python train.py --n_layer=16 --d_model=192 --vocab_size=8192 --activation="swiglu" --norm="rmsnorm" --qk_norm=true --parallel_block=false --init_std_o=0.0317 --optimizer="muon_variant" --lr_mult_o=1.5 --decay_fraction=0.851 --dataset="wikipedia_en"
MLP neurons of a small language model. Each row is named by its layer, matrix (gate and up: input weights) and neuron, and shows model dimensions 32-95. Each number is 128 + 24 x the weight over its row's rms, rounded and kept within 0 to 255. A neuron's up and down rows have the sign that makes its largest values positive.
After each neuron's rows, "fires on" lists the tokens most often at its 100 highest values on Wikipedia text that the model never trained on.

L9.gate165 [129 164 187 175 132 112 117 123 160 145 121 145 149 128 120 134 127 118 111 168  99 140  97 153 135 128 116 103 138 137 166  99 161 143 100 130 128 140 139 152 127 115 174 135 113 143 141 145 147 138 123 115 122 125 121  95 128  89  89 111 163 107 142 149]
L9.up165 [148 191 149 126 137 116 126 121 114 151 124 145 153  99  92 123 130 109 126 145 128 126  92 110 136 124 116 138 128 106 152 131 160 147 101 114 146 156 130 173 102 145 160 121  94 146 162 117 137 137 124 117 106 155 104  82 132  60  94 131 126 116 105 158]
fires on: " G", " N", " P", " B", " D", " M"

L11.gate104 [136 173 122  94 105 108 123 135 112 105 142 154 114 161 117 131 115  98 120  92 133 143 118 150 117 121 131  91 103  98 171 115 158 124 133 105 153 177 116 169 155 138 114 150  89 153 139 176 145 146 123 141 104  92 133 135 154 158 151 134 132 118 171 112]
L11.up104 [137  91 115 123 114 113 141 106 138 143 113 178 151  96  83  86 126 170  88 148 140 159 110 117 127 130 127 157 105 122 130 110 134  91 121 166 118 111 167 115 104 101 154 107 155 117 111 122 130 160  73 155 111 119 175 141 129 113  70 120 145  99  79 161]
fires on: ".", " Al", " al", ")", "]", "\""

L6.gate27 [121 123 100 165 130 182 133 116 157 156 106 108 119 150 143 128 144 114 121 124 147 114 119 142 105 114 121  94 131 138 133 113 104 102 122 172 131 181 165 121 113 171 144 106 162 134 113 120 126 126 116 101 128 133  98 115 137 149 140 106 101 113 151 137]
L6.up27 [115 108 104  96 128 126 129 132  96 126 146  98  91 163 152 135 112 131 151  96 138 122 124 153 152 157 133 122 100 164 116 111 126 144  97  95 181 109 105 107 145 158 147 146 119 104 106 156 119 138 157 109 159 160 120 169 147 136 176 117 109 111 136  94]
fires on: " there", " un", " There", " it", " min", "There"

L11.gate328 [138 112  94 113 135 104 114 115 103 102 129  91 108 198 117 177 120 112 121 135  98 108 117 109 158 127 115 116 116 113 105 144 123 120 135 114 137 129 168 131  97 106 113 123 134 148 125 150  83 103 131 143 134 142 147  93 137 103 136 163 155 134 156 168]
L11.up328 [125 146 138 113 131 176 122 121 162 122 154 136 118 103 124 138  76 115 127 145 163 141 142 118 140 192 122 164 115 138  90 158  81 133 101 102 123 142 137 137 148 101 102 123  90 133 129 128  93 133 139 112 152 139 151 112 166 128 116 165 106 118 104 140]
fires on: " has", " have", " had", " att", " to", " release"

L9.gate350 [120 130 140 158 126 172  81 152 157  99 114 103 159 150 135  72 123 132 141 115 115 132 129 104 140 104 133 126 115 127 111  83 134 163 141 150 144 133 116 118 143  71 119 108 135 146 103 154 108 152 127 165 112 135 115 113 140 132 156 107 119  89  98 147]
L9.up350 [ 95 132 130 141 145 119 117 119 142 150 125 115 167 146 119 154  98 131 124 121 162 179 152 166 179 152  89 152 119 141 111  88  90 157 126  89 123 147 120 112 102 147 139  90 114 125 122 136 146 168 104 110 147 125 128 140 139 120 118  92 139 108 105 172]
fires on: ".", "s"

L7.gate41 [147 150 102 120 154 164 114  79 135  92 152 151 129 120 105  84 156 144 137 136 103 139  83 169 101 106 136 117 170 128 116  94 162 131 116 110 164  88 121 139 156 137 148 140 129  83 139 146 132 130 127 108  95 149 116 138 123 131 110 142  83 159  88 122]
L7.up41 [187 122 119 123 165 114 107 113 134 149 160 101 126 145 126 173 127 162 120 136 181 131 114 149 131 138 126 152 126 105 124 124 178 123 118 159 139 104 150 136 101 107 120 178 127 104 169 132 148 146 113  97 127 128 144 160  98  97 116 116  66 114 108 134]
fires on: " |", ":", " —;", " -", "):"

L8.gate313 [145 122 135 175 112 136 108 113 128 113  92 143 146 139 162 102 116 107 127 155  99 124  75 109  80 164 130 119 154 135 119 124  74 126 156 185 111  99 146 120 119 100 143 167 143 110 138 158 144 113 122 193 102 102 144 113 163 125 141 159 139 138 138 170]
L8.up313 [127 136 152 134 177 179 156 146 180 113 132 101 136 139 134 148 116 152 114 130 107 181 141 134 161 140 122 107 113 115  96 129 125 154 125 111 135  95 145 119  96 137 149  78 139 142 120 123 126 161 115 122 178  86 104 128 148 154 129 100  91 137 146  88]
fires on: ".", "\".", ")."

L8.gate10 [122 144 147 145 155 150 130 145 116 157 102 131 103 146 134 132 121 131 131 171 156 119 132 156 112 137 123 123 112 125 148  92 166 151 166 102 133 143 127 189 124 152 156 156 146  53 136 112 144 145  81 127 151 113 174 155 145  77 157 113 114 152 137 125]
L8.up10 [104  85 155 146 143 153 144 129 107 131  55 156 121  95 139 110 131 125 124 109 123 108 152 129 114 151 140 118 128 144 160 140 132 134  89 138 131 163 114 110 107  82 124 111 145 102 121 122 139 136 105 113 159  94 130 141 163 141 144 181 133 160 116 139]
fires on: " of", " by", " for", " Sm", " with", " to"

L5.gate296 [146 101  85 108 188 151 137 148 135 122  84 133  95 125 139 125 106 182 144 136 148 104 113 139 119 144  86 124 132 131 101 115 116 103 151 103 164 124 145 140 122 123 120 143 159 147 127 125 157 121 105 134 120 131 145 119  52 162 127 109 186 159  99 106]
L5.up296 [104 155 125  98 142 128  97 111 167 142  83 123 131  49 155 181 143 148 121  99 143 122 105 149 149 124 163 142 111 119 141 137 164  89 129  67 132 120 171 111 150 120 126 131 134 106 137 108  80 153 114 124 146 124 151 117 125 156 123 136 106 119 140  94]
fires on: "|", "-"

L9.gate17 [112 107 142 141 122 117 124 128 155 137 128 127 154 136 140  76 127 154  97 171 105  80 141 124 138 114 126 137 152 116 101 132 165 122 125 118 121 155 141  79 113  94 142  88 117 146 128 157 121  94 119 125 160 159 108 115 172  64 161  93 144 123 158 137]
L9.up17 [149 155  96 129 130 122  88 131 142 126 129 121 151 149 134 167 116 125 116 127 116 112 102 128 127  94 130 143 125 112 110 115  87 135 116 143 117  95 187  85 126 133 157 141 146 115 142 133 129 124  80 101  94 149 148 111 112 130 111 103  99 133 130 123]
fires on: ","

L11.gate230 [150 136  88  89  94 130 142 100  82 122 160 123 126 143 124 133 140 146 139 147 164 113 127 120 139 100 100 109 132 144 143 142  75 125 125 144 123 101 125 137 111 135 162 177 122 120 164 128 124 149 115 114 132 101 184 116 138  94 188 130  97 163 144 126]
L11.up230 [134  88  93 137 111 142 134 121 138 103 113 155 102 118  94 154 139  96 135 181 144  99 120 176 133 123 119 132 113  99 131 173 121  94  98 131 117  90 138  92 107 131 102 120 155  73  77 109 165 119 138 115 110 148 108 111 109 144 109 200 129 147  93 138]
fires on: " to", " would", " they", " can", " will"

L9.gate42 [143 113  99 110 122 133 105 117 141 143 119 154 143 154 121 146  78 117 102  95  93 127 115 135 145  88 117 165 137 130 101 130 101 131 110 138 139 127 109 164 130 144 114 116 160 103  92 137 123 146 119 122 134  60  94 117 114 179 146 157 137 114 101 147]
L9.up42 [180 110 138  81 136 154 114 140 164 161 131 132 146 138 133  86 153  82 138 108 141 107 157 171 118 128 132 103 160 113 161 145 116 120 152 169 126 129 141 119 161  98 110  96 131 120  96  74 114 117 171 163 136 106  86 116 134 102 115 136 108 125 110 152]
fires on: " |", ";", ".;", " –"

L11.gate148 [145 120 175  97 144 135 121 147 121 143 153 145 130  54 117 124 109 133 104 136 108 113 124 118 177 151 116 133 126 137 145  86 127 132  86 113 155 124 132 137 163 122 156  94  88 107 133 134 135 140 130 128 117  88 131 102 127 105 118 115 119 121  77 120]
L11.up148 [124 148 126 124 174 119 102 143  85  94 156 119 156 108 159 120 159 133 132 121 105 120 145 109 161 196 120  88 122 121 106 127  94 135  98 115 122 144 100 137 153 106 131 146  81 122 159 118 136 134 125 134 155 119  87  92 138 139 120 114 113 142  85 144]
fires on: " O", " R", " G", " E", " B", " T"

L11.gate318 [137  94 132 128 141 171 141 137 111 119 108 114 106 116 106 109 109 137 118  79 134  97 172 112 111 150 162  85 149  93 128  78 107  99 120 131 149 117  93 130 144 125 124 131 189 137 167 123 158 162 106 175 142 130 125 170 121  97 114 128 141 147 121 139]
L11.up318 [168 102 111 142  94 162 115 139  93 122 139  71 104 117 151  94 106 164 131 107 163 100 139 125 114 157 129 132 128 142 185 153 129 121  90  91 124 107 121 116 124 101 143 124 187 107 133 133 119 116 100 161 131  82 119 151  95 149 131 142 127 109 127 129]
fires on: " st", "-", " sh", " Jud", " St", " er"

L11.gate180 [109 120 132 155 145 150 115 129 127 178 128 146 124 112 111 168 141  94 145 158 168 114 121 144 102  87 155  93 130 111 104 123  97 164 158  73 126 103 143 119 125 101 140 183 130 126 141 109 110 153 152 155 130 163  98 112 142 110 130 136 144 129 109 137]
L11.up180 [112 106 133 139 129 134  96 119 128 138  86 119 131 133  93 179 148 121 121 122 142 141 141 132  85 104 151  95  97 111  91  90  90 142 129 112 120  88 146 102 116  75 164 174 132 141 107 151 148 185 122 161 138 123  74 113 123 114 117 147 107 154  88 131]
fires on: ".", "=="

L7.gate310 [143 106 136 126 132 109 106 138 151 117 175 146 110 104 159 102 134 114 100 115 101 136  97 115  92 112 160 138 126 171 141 130 125 131  88 152 168 126 157 117 122 103 132 114 135 140 111 174 176 165  86 129 144 119 144 148  78 135 117 102  95 127 118 147]
L7.up310 [106 116 173 132 133 140 129 105  87 149 116 111 107  90 169 160 116  90 102 123 166 156 120 182 122 117 155 109 140 123 108 138 113 158 126 120 125 168  97 132 138 106 142 169 127 135 139 136 165 152 131 119 119 133 130 127 154  71 115 143 153 129 152 114]
fires on: " f", " F", " pal"

L9.gate53 [136 144  86 121 114 109 141 120 157 133 136 155 153 111 135 140  95 119  91  98 126 103 171  83 148 155 177  78 119 139 136 127 148 143 105 161 151 163  84  77 136 116 132  79 141 118 154 122 179 147 122 139 134 100 176 149  88 138 121 125 119 135 116  90]
L9.up53 [160 115 156 115 117 131 152 109 115  90 169 115  92 160 115 123 131 152 123 129 121 112 131 136 169 168 130 107 113 124 153 124 130 142 110 116 129 109 131 173 128 150 109 139 153 154 115 134 127  69 136 166 153 123 110 122 178 162  83 131 122 142  97 134]
fires on: " st", " dam", " man", " car", " sh", " Port"

L6.gate316 [149 156 145  98 151 155 113  97 125 143 152 134 174 159 147  77 120 148 125 132 155  74 138 136 109 124 118 111 160 128 157 144 218 108 140 128 149 100 139 126 133 124 151 128 161 118 122 145 154 121 164  89  86 119 158 150 131 130 128 140 124 133 114 156]
L6.up316 [142 111 156  99 136 114 133 132 115 120 161 139 145 177 133 107 120 158 158 114 136 111 139 112 120 148 140 143 143 143 143 142 224 134 140 121 118  90 147 138 116 103 143  72 151 148 101 126 168 169 158  92 109 119 154 159 124 104 148 104 137 150 148 165]
fires on: " |", ";", " -"

L2.gate254 [136 158 113 134 162 157 124 113 107 151 139  95 129 105 151 166 138 158 134 143 138  83  98 122 123 109 135 148 103 104  78 103 127 117 155 128 159 139 165 124 132 142 144 103 146 147 174 143 128 116 157 119 151 118 124 120 122 134 138 123 147  82 110 113]
L2.up254 [125 117 159  99 159 123 134 135  99 122 116 131 122 126 144 102 140 139  84  81 133  95 121 139 122 133 120 118 105 142 108  71 135 152 144 111 141 125 150  88 101 147 124 154 124 141 155 147  74 117 126 124 140 119 152 107 143 103 121  87 115 117 114 145]
fires on: " I", " these", "I", " These"

L8.gate108 [151 106 136 144 125 133 114 154 130 100 127 144 162 151 105 127 100 113 174 114 139 132 174 173 126 136 159 136 137 138 137 134  68 115 146 196 131 123 145 159 167 154 158 106 179 141  65 133 111 140 199 132 139  82 136 138  84 139 143  99 116 102 134 165]
L8.up108 [111 134 124  81 151 167 107 110 118 103 109 132  95 134 102 116 100 118 147 125 155 133 119 145 105 125 160 126 133  87  88 141 154 141 197 166 120 148  99 115 152  83  95 121 160 110 130 120 142 181 189 127  96 131 139 137  72 106  96 148 114  94 126 108]
fires on: "==", " |", ","

L13.gate136 [144 127 154 117  83 159 111 143 155 106 136 151 106 178 129 133  83 109 160  91 145 125 168 172 156 140 159 144 134 154 110  96 153 142 121 110  95 124 131 108 125 148 110 150 152 127 118 149 136 144 172 145 108 107 112 138 135 143 146  66 119 108 100 154]
L13.up136 [134 189 144 147 166 174 113  69  96 156 123 134 115 162 105  84 104 130 152 115 145 131 142 121 131 155  90 165 148 125 113 133 159 105 106 158  76 105 148  86 128 124 115  80 148 118 126 121 108 126 164 202 140  99  87 130 168  97 124  94 108 131 125 143]
fires on: ",", ")", ";", "),"

L12.gate97 [119 131 133 123 114 198 129  77 153 132 162 167 115 133 111  96 130 173 111 124 129 161  88 116 117 119 109 130 101 154 109 152 158 152 148 109 124 163  91 122 103 102 139  76 148 141 131 107 113  96 109 124 107 129 156 163 120 136 163  88 169 159 102  93]
L12.up97 [140 103 108 134 163 107 135 149 152 164 133 110 100 155 115 112 127 128 113 113 135  87 143 143 149 135 107 129 134  90 122 144 117 188 130 125 123  95 102 144 121 107  91 130  98 163 147 149 106  93 150 121  79 107 108 148 159 105 139 126 138 177 105 122]
fires on: " an", " An"

L9.gate178 [136 144 135 164  81 142 106 119 148 133 141 151 124 182  74 151 181 138 140 171 123 135  80 118 119 125  69 153 136 112 158 156 151 124 139 105 109 122 105 186 118 158 151 143 164 112 158 107 145 165 137 121 114 138 150 137 140 108 137 117 139 154 161 104]
L9.up178 [139 129  99 113 156 123 137 146 162 100 119 181 143 158 137 117 131 149 108 147 119 136 142  99 146 110 103 152 103  92 132 141 156 126 105 128 124 164 111 152 106  84  92  88 114 117 144 162  97 134 138 125 145 127 162 113 107 115 119 138 110 143 140 101]
fires on: " an", "v", " Ch"

L6.gate154 [146 125  97 110 142 160 124 105 163  94 118 150 129 119 126 153 121 102 108 130 125 146  93 109 138 161  91  97 125 111  99 120 145 193  84 103 161 154 131 125  94 170 119 153 101 126  75 125 116 146 113 153 123 131 124 118  99 152 128  72 122 144 112 156]
L6.up154 [145 131 102 159 144 124 149 145 177 133 132  80 159 121 137 123 126 131 125 162 125 144  82 131 167 147 109 114 108 122 123 121 131 148 160 133 129 144 125 118 134 140 115 122 113 102 145  86 161 143 114 164 165  97 142 116 126 149 145 108 120  80  99 155]
fires on: " (", " \"", " pass", " us", " “"

L8.gate132 [108 132 146 172 145 153 178  96 112 123 135 123 118 179 121 145 135 115 145 134 157 115 106 109 127 137 135  95 140 132  79 129 145  81 131 114 153 146 124 110 111 115 146 100 117 174 133 133 139 154 137 153 150 123 159 134 119 130 134  98  98 139 117 128]
L8.up132 [137 114  47 148 137  98 146 132 104 136 123 122  84  94 124 117 126 146 122 124 148 151 148 131 131 144 136 121 114 127 134  95 103 138  95  98 141 173 130  73 131 116 148 125 104 166  98  96 126 126 149 111 110 128  83  97 137 133 141 102 105 150  99 116]
fires on: " there", " them", " more", " him", " it"

L13.gate285 [ 88 137 156 175  93 121 109 135 106 126 148 116 190 118 157 113 106 127 141 149 150 134 145 146 108 151 134  99 142 132  71 129 139 109 167 143 136 107 126 118 144  93 140 147 141 131 109 128 135 112 139 173 121  85 159 135 129 127  94 136 125 133  89  94]
L13.up285 [130 127 142 129 114  98  90 132 124 125 108  97 160 120 124 128 128 111 168 158 152 141 145 129  76 149 175  92 150 109  87 115 148 135  86 113 100 145 129  82 154 141 139 116 135 130  79 110 142 119 130 161 158 139 160 147 126 139  92 158 117 133 128 147]
fires on: " ", ".", " %"

L12.gate182 [104 150 147  72 150 158 106 161 137 123 151  89 150 130 135 132 131 137 144 109 116 108 113 138 128 119 137 150 151 161 162 151 101 128 121 160 111 145 136 147 125 101 128 115 111 136 137 140 186 148 175 139 112 128 156 106 107 157 122 145 117 131 158 146]
L12.up182 [113 182 134  94 144 158 116 163 110 121 164 128 152 123 109 125  69 123 153 126 120 158 135 162  86 105 134  70 118 126  71 129 169  90 118 177 101 153 116 118 123 131 163 157 132 169 132 137 127 128 145 137 107 177 146 103  76  85 117  97 106 142 130 152]
fires on: ",", " free", " and", " of"

L6.gate298 [102  86 185 108  87 136 123 131 143 140 135 133 124 133 159 137 175 105 103 132 153  79 123 108  95 112 128 160 113 119  94  81 152 117 117 120 147 130 143 121  96 124 156 151 172 126 110 118 116 115 109  90 139  84 144 125 122  99 119 133  87 117 132  55]
L6.up298 [ 98  92 167 117 149 137 145 127  96 114 135 135  95 122 154 137 150 115 144 159 147  65 121 138 125  81 117 151 112 100 102  96 142 147 121  91 155 138 120 102 101 140  98 134 136 160 123 131 134 142 116 130 184 113 120  93 128  99 119 169 107 105 111  65]
fires on: " |\n", " both", " these", " These", "Other"

L8.gate43 [132 166 138 107 110  97  96 149  89 115 156 140  86 125 134 112 142 132 115 107 144  83 106 138 146 134 117 103 149 134 125 143 135 124  78 132 157 105 114 138 101  94 104 133 122 140 138 126 122 160 125 104 147 136 129 144 108 106 134 133 119 141 121  63]
L8.up43 [123  68 133 134  97 114 181 110 101  86  92 137 126 119 113  85 108 124 129 103 174 103 138 157 119  98 141 186 139 132 151 141 125 152  93 146 131 131 125 123  93  97 147 125  84 105 119 137 138 119 139 122 139 136 121  75 170  87 121 137 132 111 149 121]
fires on: " F", " f", " W", " P", " s"

L9.gate349 [131 125 154 141  90  99 114  94 130 153 172 123 144 147 134 126  82  94 102  84 152 113  94 137 104 125 125 134 145 149 104 137 132 127 115 112 134 139 116 127 134 109  92 142 163 143 160 121 133 129 117  79 141 145 105 129 107 178 134  95 132 128 102 126]
L9.up349 [162 106 128 101  87 136 127  53 138  93 103 122 173 142 115 147  83 106 117 117  91 115 105 187 125 113  97 138 112 155 127 158 131 121 110  83 121 109 111 118 106 121 152 153 117 159 125 152  91 139  98  62 103 144 153 121 136  99 150 135 141 154 130 102]
fires on: " f", " W", " F", " h", " g"

L13.gate306 [127 137 178 101 120  87 142 116 134 171 198 190 136 126  80 154  98 119 123 128 147 146 117 153 119 139 156 136  90 156  91 133 148 154 159 110  95 152 122 107 127 125 134 150 149  97  94 147 117 116 174 157 113 134 148  99 129 125  80 121 104 159 108 166]
L13.up306 [108 180 149 144 137 113 110 114 126 136 152 155 151 109 102 141 106  87 113 131 132 154 110 141  79 141 191 131  63 128 122 139 134 151 133 155  98 147 125 121 136 108 164 132 173 113 117 173 138 107 155 165 144  96 153 121 146 140 142 126 108 153 130 124]
fires on: ".", ";"

L8.gate258 [104 128 137 135 144 151 129 141 143 108 109 104 109 144 134 129 142 117 103  67 141 104 136 116 144 114 143 120  76 111  81 112 145 139 164  91 120 136 144  91 109 108 171  67 125 113 158  98 138 140 111 157 151 140 153 119 131 114 112 157 119 134 162 125]
L8.up258 [144 146 123 125 131 124  71  78 152 181 151 157 103 168 119 104 141 152 156 107 109 111 149 109 160  70 123 125 106 109 106 117 148 107 154 146 138 102 119 102 155 142 174 140 138 143 113 124 141  96 137 142 146 136 158 156 179 117 128 143 103 108 135  92]
fires on: " and", " who", " goals"

L5.gate348 [129 146 140 134 137 136 125 159 177 125 121 128 120 123 122 134 139 110 114 160 119 111 104 100 128 119 158 132  92 103  98 113 152 143 158  99 137  93 113 167 111 139 139 118  93 110 156 116 104 120 152  95 123 135 124 171 137 131 124 176 124 111 131 161]
L5.up348 [165 138 137 142 121 117 105 125 124  77 131 160 126 184 143 131 149 121  77 126  94 104 105 156 128 130 142 129 105  82 124 104 128 137 103 158  86 198 122 127 123  69 107 131 136 131  94  85 126 104 102 110  77 152 116 133 116 131  97 104 127 141 138 137]
fires on: " $", "2", " W", " J", "v", " N"

L9.gate154 [120 189 111 132 135 122 150  87 130 177 117 151 112 144 111 124 129 121 135 157 169 105 166 134 142  99  82 150 124 138 117 122 100 126 131  79 139 124 139 118 140 131 183 126 137 105 116  97 104 102 107 133 125 159 136 109 151 127 137 168  91 146 141  97]
L9.up154 [164 177 137 138  83 147 123  87 191 117 148 118 147 147 133  77 113 113 120 129 159 142 111 140 185 126 142 110 126 125 125 133 146 117 127 129 158 149  97  99 137 148 171  98 110 140 121 122 130 135 104 137 125 118 176 155 108 142 100 157 158 121 120 123]
fires on: " they", " and", " who", " these", " so", " she"

L7.gate120 [ 72 147 110 136 173  75 118 119  95 145 142 141 110 125 142 144 135 152 129 149  91 138 164 178 180 167 127 136 144 100  89 150 118 122 126 130 123 119 187  92 122 158 158 120 141 114 138 120 135  89 143 112 138  94  77 129  97 153 140 118 120  76 127 156]
L7.up120 [100 141 159 163  94 116 138 138  75  80 123 120 128 138 163 142 169 155 160 143 109 145 148 154 111 130 126 108 152 128  57 116 125 107 107 119 104 123  92 117 124 139  82 149 180  95 119 126 160 104  70 101 104 110 146 122 132 103 147 139 147  99 133 136]
fires on: "us", "or", "as", "al", "ol", "om"

L8.gate174 [134 161 144 147  98 103 142 131 102 153 129 133 126 138 165  80 137  98 133 171 135 122 153 130 121 141  93 117 152 151 122 106 117 177 127 106 153 103 138  98 150 131 134 160 100 190 152 144 132 125 127 114 144 148 120 104 175 143 111 156 170 100 159  93]
L8.up174 [144 197 130 191  76 117 158 129 127 131 157 107  96 155 145 137  68  83 136 159 165 145 115 139 118  84 121 159 110 119 138 112 124 136 127 113 164  94 133 119 100 133 136 160 110 134 162  93 131 132 133 114 117 147 131  69 116 123 119 159 101 146 164 106]
fires on: " of", ",", " and", ".", " −"

L5.gate237 [173 161 103 106 133 123 118 132 155 135 107 118 142 136 134 136 133 119 143 146 123 134 109 149 111  95  85 150 134 118 123  82 207 114 118 138 143 112 143 122 104 122 181 152 117 100 167 171 125 122 145 131  83 108 133 117 108 129 107 135 125 123  97 113]
L5.up237 [142 157 122 129 164 150 107 149 134 103 122 109 137 146 154 116 107 130 147 132 152 156 176 133 123  97  86 118 145 139 144 115 168 129 114 108 118 126 126 124 125 120 186 111 128  83 159 162 100 141 117 143  73 128 159 178  92 118 104 149 116  98 104 157]
fires on: " |", " -", " by", "\n", " —", "):"

L5.gate167 [128  94 118 122 177 128 132 128 108 103 143 143 104 165 148 134 149 164 113 142 160 113 143 156 155 111 113 134 135 174 157  90 133  99 127 106 107 106 111 141 116 166 142 116 144 101 114 165 130 136 136 135  81 130 121 149 138 119 127 124 148 169  91 139]
L5.up167 [111 136 164 122 125 136  64 109 131 122 146 106 133  93 163 164 140 147  99 104 157 159 128 139 125  78 133 147 130 149 128 153 131 106 165  82 142 122 141  74 121 141 131 132 154 104 174 137 164 164 102 160  81 112 129 102 111 130 106 124 145 152 140 111]
fires on: "|", " |"

L12.gate110 [150 130 134 138 114 141 160 114 138 130 123 139 173  98 141 152 136  85 119 153 103 147  99 156 131 131  98 113 134 126 149  84 123 217 134 172 181 149 151 160 111 132 149 177 166  95 132 118 140 101 104 132 146 129 122 104 144 142 154  89 176 133 129 155]
L12.up110 [120 153  95 153 134 107 123 117 146 167 122 179 119 107 129 109 130 166 120 129 128 144  98 151 140 105 126 101 145 108  93  96 143 150 138 146 126 145 132 121 116 112 106 124 156 142 149 103 114 102  82 146 141 133 141 160 141 113 138 158 131 106 132 130]
fires on: " \"", " ("

L9.gate378 [112 130 129 153 115 129 156  93 129 136 138 168 136 163 131 128 164 130 164 167 126 150 137 138 134 156 125 105 159 113 129 114 116 109 158  79 113 143 143 104 129  69 147 148 145 132 133 145 114 113 118 152 150 105 172 156 157 146 103 133 120 125 144 158]
L9.up378 [114 137 161 149 119 152  88 121 144 122 167 129 119 162 119 139 103  88 151 135 161 110 120 100 152 161 102 123 128  78 104 130 100 142 134  92 148 120 183 124 141 153 151 160 148 134 139 153  73 140 148 131 167 134 165 106 141 124 123 115 142 130  98  78]
fires on: " with", " where", " in", " to", " have"

L11.gate80 [116 105 136 130 128 172 182 139 122  97 120 118 129 129 138 149 147 133 173 114 160 107 112 177 118 137 132 112 100 109 157 135 108 117  90 120 147 146 165 139 117 121 163 142 125 127  90 135 120 106 119 142 138 120 123 117 123 114 138 145 120 172 142 164]
L11.up80 [ 99 162 104 136 103 127 144 109 118 110  98 162 122 103 102 150 135 108 114 118 185 120 158 124 168 161  77 131 149 127 133 128 139 104 127 113 169 109 148 131 140 134 118 149 175 130 104 114 145 104 127 126 196 134 174 145 105 158 141 145 151 144 124 113]
fires on: "r", " Tr", " Gr", " Dr", " will", " to"

L2.gate17 [137  85 144 132 132 133 117 146 128 131 110 105  97 103 142 133 132 114 146 130 136 131 137 123 107 111 167 115 137 142 132 136 154 126 160 141 129 179 142 165 161 101 140 134 171 111 124 153 168 127 148  94 153  90 103 103 142 152 138 110 143 143 150 106]
L2.up17 [137 143 169 132 123 106 129  96 127 134  99 126  95 109  92 126 101 124 105  80 133 141 129 177 117 136 133 126 118 124 154 157 147 130 105 111  97 126 102 144 106 146 125 119 137 115 133 174 147 138 157 119 119 122 128 120 145 159 128 144 175 126 134 115]
fires on: " National", " State", " Australia", " Central", " Federal"

L12.gate166 [ 98 112 143 100 144 153 116 120 166 146 120 158  96 176 125 131 131 120 116 154 154 127 162 176 144 122 145  91 120 131 138  99  96 158 121 103  90 116 129 132 144 110 121 106 162  95 139 131 107 117 127 157 107 107 123 149 148 134 116  98 138  95 141 159]
L12.up166 [ 93 146 117 107 148 131 112 128 135 111 129 136 111 131  98  91  98 139 111 125 155 157 151 139 122 153 167 128 123 160 139 118 102 120 145 133 117  99 143 121 162 163 141 140 137 102 133 145  78 116 156 174 168 103 144 163 137 133 172 135  92 115 130 180]
fires on: ".", "=="

L8.gate302 [ 83 134 138 150 112 119  92 129 129 152 137 134 117 109 132 143 146 150 132 122  80 114 146 131 127 181 156 137 120 142 112 112 144 155 118 121 110 168  75 131 143  84 130  97  81  99 166 157 102 124 143 132  93 119  63 158 135 125 139  76 107 139 135 142]
L8.up302 [137 138 165 102 105 120 108 105 106 117 134 128 157 146 135 101 116  99 149 159 131  84 123  94 126 115 100 173  99 121 120 150 136 111 184 117 151 132 142 129 124 109 159 120 168  84 142 145 100 151  87 125 103 135 116  99 141 124 124 115 127 115 115 124]
fires on: " the", "\n\n", ",", ")", " |", " due"

L13.gate179 [139 117 139 155 143  98 124 138  91 180  75 148 177 137 138 146 110 127 120  90 140 111 102 108 110  85 135 121 104 102 132 118 132 119 149 151 116 180 101 131 120 142 135 127  83 144 167 120 125 130 116 155  95 122 132 143 124 145  77 109 186 159 128 140]
L13.up179 [118 144 129 151  95 120 172 157 160 148  90 167 149 184 131 113 165 111 127 136 108 129 102 102  83  78 120 126 151  91 181 136 151 116 135 137 104 172 175 138 114 105 117  91 131 129 130 108 113 122  70 131 125 126 122 121 137 135 121  90 105  84 120 118]
fires on: " Al", " al", " Anthony", "os", "son", "ich"